python train.py --num_hidden_layers=10 --hidden_size=512 --num_attention_heads=8 --num_key_value_heads=8 --head_dim=64 --intermediate_size=2048 --vocab_size=17716 --hidden_act="gelu" --norm="layernorm" --norm_place="pre" --norm_eps=1e-05 --positions="learned" --qk_norm=true --attn_scale=0.174 --bias="none" --tie_word_embeddings=true --parallel_block=false --init="normal" --init_std_qkv=0.0142 --init_std_o=0.00317 --init_std_up=0.0142 --init_std_down=0.00317 --init_mimetic=0.5 --optimizer="adamw" --learning_rate=0.00186 --beta1=0.95 --beta2=0.98 --weight_decay=0.12 --lr_head=0.0054 --max_grad_norm=0.5 --warmup_steps=248 --schedule="wsd" --decay_fraction=0.866 --decay_shape="linear" --final_lr_fraction=0.0 --batch_tokens=[65536, 131072, 196608] --max_seq_len=1024 --doc_mask=true --train_tokens=729700000 --max_steps=6305 --dataset="wikipedia_en"
MLP neurons of a small language model. Each row is named by its layer, matrix (up: input weights; down: output weights) and neuron, and shows model dimensions 160-415. Each number is 128 + 32 x the weight over its row's rms, rounded and kept within 0 to 255. Numbers have three digits each.
After each neuron's rows, "fires on" lists the tokens most often at its 100 highest values on Wikipedia text that the model never trained on; "raises" lists the tokens whose logits its output raises most directly, leaving later layers aside. A number after a token or word is its count.

L6.up1134:102126091129066110132098118095123131117170072127094133107100162153145098215107127122088084111170124058163120090189131130136123119155116118134092154109143156158140118147154130144149115106120113169128068138059162100159084133128180124145127166167142117209187155134178132078180138163095174147151124122153109118185150109165114038180125198138074136163132166152098113141135134167145085127088135067146092105074169122203136160142165104123105155085107116122141119102137126140202085137087093123181029113122137125134115146176131092118135128148169118122152141117166132115116106142154164116128172149139073184102118144147127117129184093113162118086094156074124159158180067124145133121121129097128121147133115091203170136122135148187132178195111178121099106123171112148156167146108071
L6.down1134:167129084126136115130187099059123142154096103135165108124134063128159143170123113099111135140067211103100139110064115177114043057081185140137130120063108110118133142119144121084104140201094145010112161115101125116146156125120135161098148113101128136154079118119067147104138121157076139142131100131173125154101107164138177006163198125062096087126167116144173118111069120158133171036141148138149114102115215136111148131065179160090166092161130123103137099180176116133148158134092138126152119124112151128119162124142142104088108146140148139172115121140158135161129146092095115118076070127110169160079178111225152131146111104090149125147113080107136105109142204140145095095077119155116118134119135144142129157083151134084154096121216175094153116161113100112151140105084165
fires on: "," 71, "Although" 4, " While" 4
raises: " it", " there", " he", " reasons", " she"

L6.up713:097119102151175089126141107110174162133139140091078164112168115101076109135110151171078113123102125096155178218129112133120163112160110135158073166045127123094120107147106126145067130113134141131121153150175131112159115119124140130173102152123125120114114152177132131146145148085172081161097110151124148128112133166161104104201163165134143179162192125129135160095113138113167103098101185079157121112073155109173137098110127074135138146143126098115141089167169146159169175104070155128164107134135151097199141095082149137101098089085168179130180051113148107169151104121092111078115113152125115093052134141146155113162152130157119121174130121097092117138113140089145066114128143107140171101071123175103146089050117146150119067146143153121182094092128116114187174132111139
L6.down713:134148089178164149150138094115124121086129136139133114104145067086091126162127119138069140151114233088186152074096144137139102160109111144106110162100088078155092125102114123111120131175123164115121147095133130153127160116124158117126094145119090147189140100161119113146124111183086124138115101096135147155098138097167228017145102152121082148098170106163128133094075163170120139052074099126080119141110000096139136111096164185131109096116100110116128171127151129139151172151057117136148134144100126137092138156161165128116031132125129084158148130105100108139145129072084110124139098131122145138159119123111168124100112139164140157111118102120130083155087145128084068137141121131158097112123101118142138135161160141116121107148140149151068083181108177148155019057138100
fires on: "." 69, " Despite" 4
raises: " They", " He", " After", " In", " The"

L2.up860:122152094141124150162134127061127133122150144109179143145143168146117080143138076135177089161145117108139132140177144204169101087099092127150125126087126145100170117103155067172249191105154181202131133160059120070154155158085153141105139148093175149106121142089132108166114141133127117136099139170143219087108155094125099099155143160100129186074128144158105143136085151128135182103136135147140111114089133139134127111116115121129149111127147127106115097089124153100111112107132148150112124105114102147148083113139101125149128164115121155106191149087084146090124119123140134111101150108114152114188108132132116160153143145113123110146141132070077098035221032109110141130190151073127153114118156159087146141089181170152145165186154111116139032106083139114127145146126119
L2.down860:169151192141146153102135162129106139088162054144136072132118159098088110148126168150099121107099135227118118088129093124154147131085148111057099150149160030124098162104130144154129146152116179192095147141111131089153151144138143107115176135114129150159158123031145083152149121161140101096112141094129107194113128124141091049109113142125133103099165096147190130093114102151085126159091114062134115149118000132141113115109166201114168143082135182150151066143073158184157165139131086156193158139130097130083099107182155158033127140138098093132092121132127121107152083089117135103121121152114152117161171102133157075156104136134082155076132146148177156139122133138064092144189158213179157167167097096131144171173167209142092153135092137105132150163117135173149062086071129
fires on: "===\n" 26, "==\n" 25, " ===\n" 19, ")." 8, " ==\n" 7, " ====\n" 5
raises: "\"\n\n", "\"\n", "\n\n", "})\n", ";\n\n"

L2.up60:115127158120118116154115175221086087155171119116084149084157154140145142147177159102164160164107120101209096189159116126113092131046115134175112086079130134159157111134092138115083127190116179146123080103089134090152069158147125139106100136138103113206130182129103153130153142131153109147114172101106183111107090186148087089094164159196147178162121104123075075137185135157110145148081114148180145139122120112167102194204111123125090162143108083128074164142162140120126129112096122124099053124181121119090174146105160164125148123101145112097121136112095165166090142124138144037091110093132109103154122157149127139158151139082150106130101117143075120093171068120150118172139094173160065135103152049152135179116143123103111168080070139131083104133174170106147135183114157
L2.down60:144131127179099144110135125119102118116108179109123169098142105162168145100167129129162103097083235124115143142130066133087125145102136130131102113111129084177125160155125139135065090131114094112114090100137129108133111167166105111152120095127123123129104125100120138129111139103118145157132134133139103137107090115164255109102137183140144145148100121132119119127145134142097115143115087121193157144099000135149123135155118072095129171155112114170120139145114122117135117127131116165097123104141085169145140118149129124144150143117134135148102129117106130118119131130151107085154143125134078103165085128146115163140126114148165145150145123136139115092141140129138136137120148153137105150120147124151145129086077085086139255119115106121156109161159134116102047157100128
fires on: "St" 26, " St" 11, "Car" 9, " ship" 7, " Ward" 5, " Car" 5
raises: "-", "=", ",", ".", " -"

L2.up725:083139165158152179168106169145213099073158031078140145113139233100123083127128154116155154128076110103117156116169137142158117072146069111112155121144147140165151114077097148117128144154105081148123085094114119100153072146138082158130127126130159129192187135111169106151138141127132094160090180130098225117092083114183102093106143088148188159136137150111080046161138156159085218168120103074184175178121112163149111161172077151093091165102176160176133143135121136124153092104147177130144096066182162133186120107102087170110095152138180107081126112108169155101152129115104147132087107134128149143195139181148106128160150163087133097135163136107121137080207140123147131135145137178160103190098185096119179073171190158099128154133160121098110091175115086122190179155109169
L2.down725:145202166081197147146135136106129139083080142102157087105121183102108109130112141125111135106130108172124148127063067157121115126158172171156212113116134005145105161126119171121117114143111159147112141108189119118101076137211147155180103078132143142139072129153091166154137129146116125128153138135123134147070120161116116065135199154113133107171127131137118105151097091122110102126078136152158145120086000081096118129146088111123148130112120138116152197204138166107114135103094131133124166117121116155146101093129132154107137120110120098121110162145120161137114107122112058129143086060128138125138112137132144107134070127150135166142107134118110113119028111125116142126067050190157129113078120096130139166143127174140159134106113134130142169133093146117106141114049126
fires on: ")\n" 59, "\n" 24, "'\n" 10
raises: "-", "|", "—", ",", "."

L2.up1067:102091069131106128109126158127137131149138135152144149139186164091199158129166159106108094194115098129136126160158147164132137168164165155139082148083117149121081123108130114103141162122121149181150101117158133091127158129098156123102096195125076144178109142097149126105119138175156082118204186119153152131066173164172072119144095135165142146153178122132160105124193102150133108132122105160171191130103136149100183155125110151109105103084072113075127082158174099115120141148143128144109181140094161059134164083104146174135098119097126090129091133075127136087128152185158143105087166099129089174119141138087122145122099148148126075111124132063152127126173146128175097163106093157081057147161153101182173180126149196141130087189119054167119048091160105120085148141109093
L2.down1067:135132161093103123111179152095140126164103139159124124136105097163105145055141126088187153099051053140152179108087122197200164059157106156113153137112107125140125141099111068112145068127143153131126151165068129207135078125109124088194117141165139063136123103169135138141153128153100119079053177119072130132084155080115129121148127111114129110130156153169185072115154114131128140142073165122177125123154187118113130158129132132148156110159140119160172130105159053148147141084108129132129064136122146120151153128138160130152140046123140151146139088118164192121171123071105075149110126123098097087079188082120157118118142153128168109100111106122143167098076088127170152161141163145140172107126168134097131104149078178136065122196169165122081154168080137111214098089156158
fires on: "g" 42, "z" 7, "ag" 5, "h" 5, "oy" 4
raises: "os", "t", "o", "ues", "ir"

L2.up290:127049168102175151142118108172158142138178076110110130143090178103140145195145152128108095107158138155169132210198133100144155074137173098140129118059146191149133117131153157100108100109163066084107154134116099160142109151159121131180169152174145112162131132178142095082136161138111121136129155095082229124126141126170105122109117145154128126136155156116113091121159161102114182160098085100123099136111113140144129164176137163071123122139126185136130083092087120148161096122098182134161117109142100047136144131120106126097153167128136114137166092134107114141174199108145162152134169079075113186127143125096144152075162093134116032124106121149141133082133177110173174181119115087157153122146184172095179120119211088101174080134116071124142132070193145128203113162143159
L2.down290:135158138076146108122139125110121108165144102123133051103129079101111095183149173148138126101132252151167150108099064079102129127083186125101108116114083237112113158159162126122122105130082148136117165085098115100168106110159150120137129086127115160187122081112149105147117119120113201107110205154158142164084105148095215097145115136139103105105112158111104149155126127122159100089105122129147127107148000154101105140088145184185213086166124143099120123110106103144144139115141183115116125134134159109107124132144154144112141123136163089171099144173122109172104098084121124117137110133110133064168111052163107119139054139097122193108139099147122103188097141133076089133134131161163183138106099118165103156145073139133144000124138120114097169121120101155096119149111113
fires on: " |" 99
raises: " ", "\n\n", "\n", " at", ".\n\n"

L6.up959:087097152146136130116164191106178096092157134100133149094219115167162118129094157129101119208128111111162174149136152179105138178168115137115127111085118119085143118184104105112134115146127146156116147120121130141130085097144142162158170141145162129134144168120095118141142146118106097156176085131206144087129121156151091100175153131116064192131175137151111157080130071121139126064126152158144157142071135109084094127091096134134143096182161124124137145141109174140129114127083134174149101065162091050159166132111117125104122155121170162118143157160144097081102139084145092096138139113107177124081096154095142077144161173131187128138116086105075140076106149098075101081122120119140152089185120112127212115075148141123134085191183068114126093098099109130131160117150114
L6.down959:169172082176161168149184092092133099132129113143115140103097066121081083164115135126036109131120181108171097101172126112133079153162089122075135140104121077101122142095122123143070141128116111106166133143140120166157136098124117184100112105154107157142131127156124149108150142151128129157144120113110115195136113171174246000183104147090090183137151090129150145118095135131098165087122141152061126091114000099130113115117131235148137139081095159140179157136148107126144162153069138105138107090139104109108125137133153113062093142103157084127162125117111110137117101038104109136153058174114143103156115128135118136130143088109106163098105150129127115121079139109105095134148140146181140122180123110123111163125213188105121092144109137169102123150106135154133034061124089
fires on: "." 91
raises: " The", " This", " After", " There", " However"

L2.up862:149072185116172147106123096158122125165160125124138125147096190116116113194113142091164108108161144094182096159192119147153145132128128050136148090103157173123137106112168136084127091066163056089138131129110106118121115119146163120152147169150150111150117124151154141087185147135131116130125161120126213135153150135153117068111128192160153138143147137093128075143135160076146206097113112085128134091134111179154139163186152137071119110151115182082140069106023095150160097104141186081130089119181088044171129174114135090114140163132142120155198114115132130119120201144170186141142157103109072140137121154141104124034155097137113091146144131130099127082137153114192170137167128095121148093174155148093150131116165127117171098144119134103140144034150127138186125179188164
L2.down862:134151145072140122142124117099121125166125096135124047114143070114097103166139162141148111103131249180161154114104080105121128136091175138108127117126088214096109151144140149113138106157105142123126139095125099125156098114134124122147134101088094156160142079112093096148098103135109157090111208154175118162108098114086212051141112105108127121118127129111114155154140133099169097101094116122183137133131000156107107131093142156160208081162134123108131135144138091138167149097145196129086135150124160123084123131148152154087142097163182091149086139156124093136122111087111121111125125110114139082167115080179105128148054152126119195118151109131109126200106135124070097145136118182130172150072105101140118149158081118169152021136125116108114153105104108145126134146125113
fires on: " |" 94, "|" 5
raises: " ", "\n\n", "\n", " (", ".\n\n"

L2.up1716:046112104170091164155122143177135134088145055146147124176115189116118074130160108093194186089094118113118148098139149146188110100126108113154136095094196136151180089106172101121133129130091101144140044108137120102112114122138099160113155142123157075142147185154155092131147139096097096159112174157085195093110077139166097090125149129156126132123124163140108123139112217125137214167131167091155115162190122137092133147144095134102141164150160139164116174085125134121137125123142166136125096078151125146148114087126099132122079142110157149166172092136142219100136149149123168120058114088094143132159137174093128123164149214064164101127176068115107126093193149120148147115163095134166114148076191151085196105159225159111149139082165157148142126122109164134174183216107141
L2.down1716:138196168082159155140131134091110164069096109127146079103129163081107103148081135116132138153116097165109166139053097147121138157150158163120195157097113029162094155125142147098109130131110161131111146141187103092127052139192138145150096119132112148146086109112144149141151123164112156137156137104137125180070130137127100046137208120148130103178090135161136117151102061134119103122074117152129173108069000089114100150156120116152164165112136122096155175224127136153109148111093128142115106122129114169122094088143110142043118124118115117124156128133094154153148132117137069083144081061149133151144146152119157097102105104145139161157095142127142108106062117125098125094125066174161108140111103090154123151137138204157135111121134150095182144142099157116108150143038117
fires on: "\n" 54, ":\n" 19, "==\n" 4
raises: "|", "-", "\".", "===", " "

L2.up502:079090131091120091146078119111156150093120089143175133129169109170121138144106096097103097147116074135217096108111153169156132119128143098140096122146139153092129169105078121050144088176092110057172134100091113049149053141065111084113121166165156082186172164157114136081141150131108133114124107079137149097164150171147066097125105131129132121107160141142181115089166160175175122079153158165140143131146170140184113180139118137174140140122147218176123113174161144098154137145121127117091085148125105124083134083114094155131083169175098183138105151118147128095189142147186102158140127062131144115130142178104117131142171114080104070171095113103135144132138102145110111192194132134147099117183178107121111095134182099116133124126119172160078168143157154155158148157110135
L2.down502:104150178132153161172133137112157158117161122096114123098120096121104166107225139112081108164144092174153150087107121076144131103175145127072144128142135122139113131171086120185114140177080136093099058155094096116090170118131154131133089119091158184122114115144135136057106165179112103110163091150134082131150121103136140163093138072102133074145153136139141175136094102148096069118103092182117190108169095103086156082111145097122101159217103099143139146172052096142100106142118130105189168136140123149153105099134173176130165157119119087117124139154117106179118060115156113122129122119103136089116113143123106132114114103126065114158186136159128121174166248079150125139096127088104082117153117151066133191070102090112165206046155118128159068112101080119112116141144125
fires on: "K" 35, " K" 12, "-K" 8, " McK" 4
raises: "inn", "ay", "int", "y", "ing"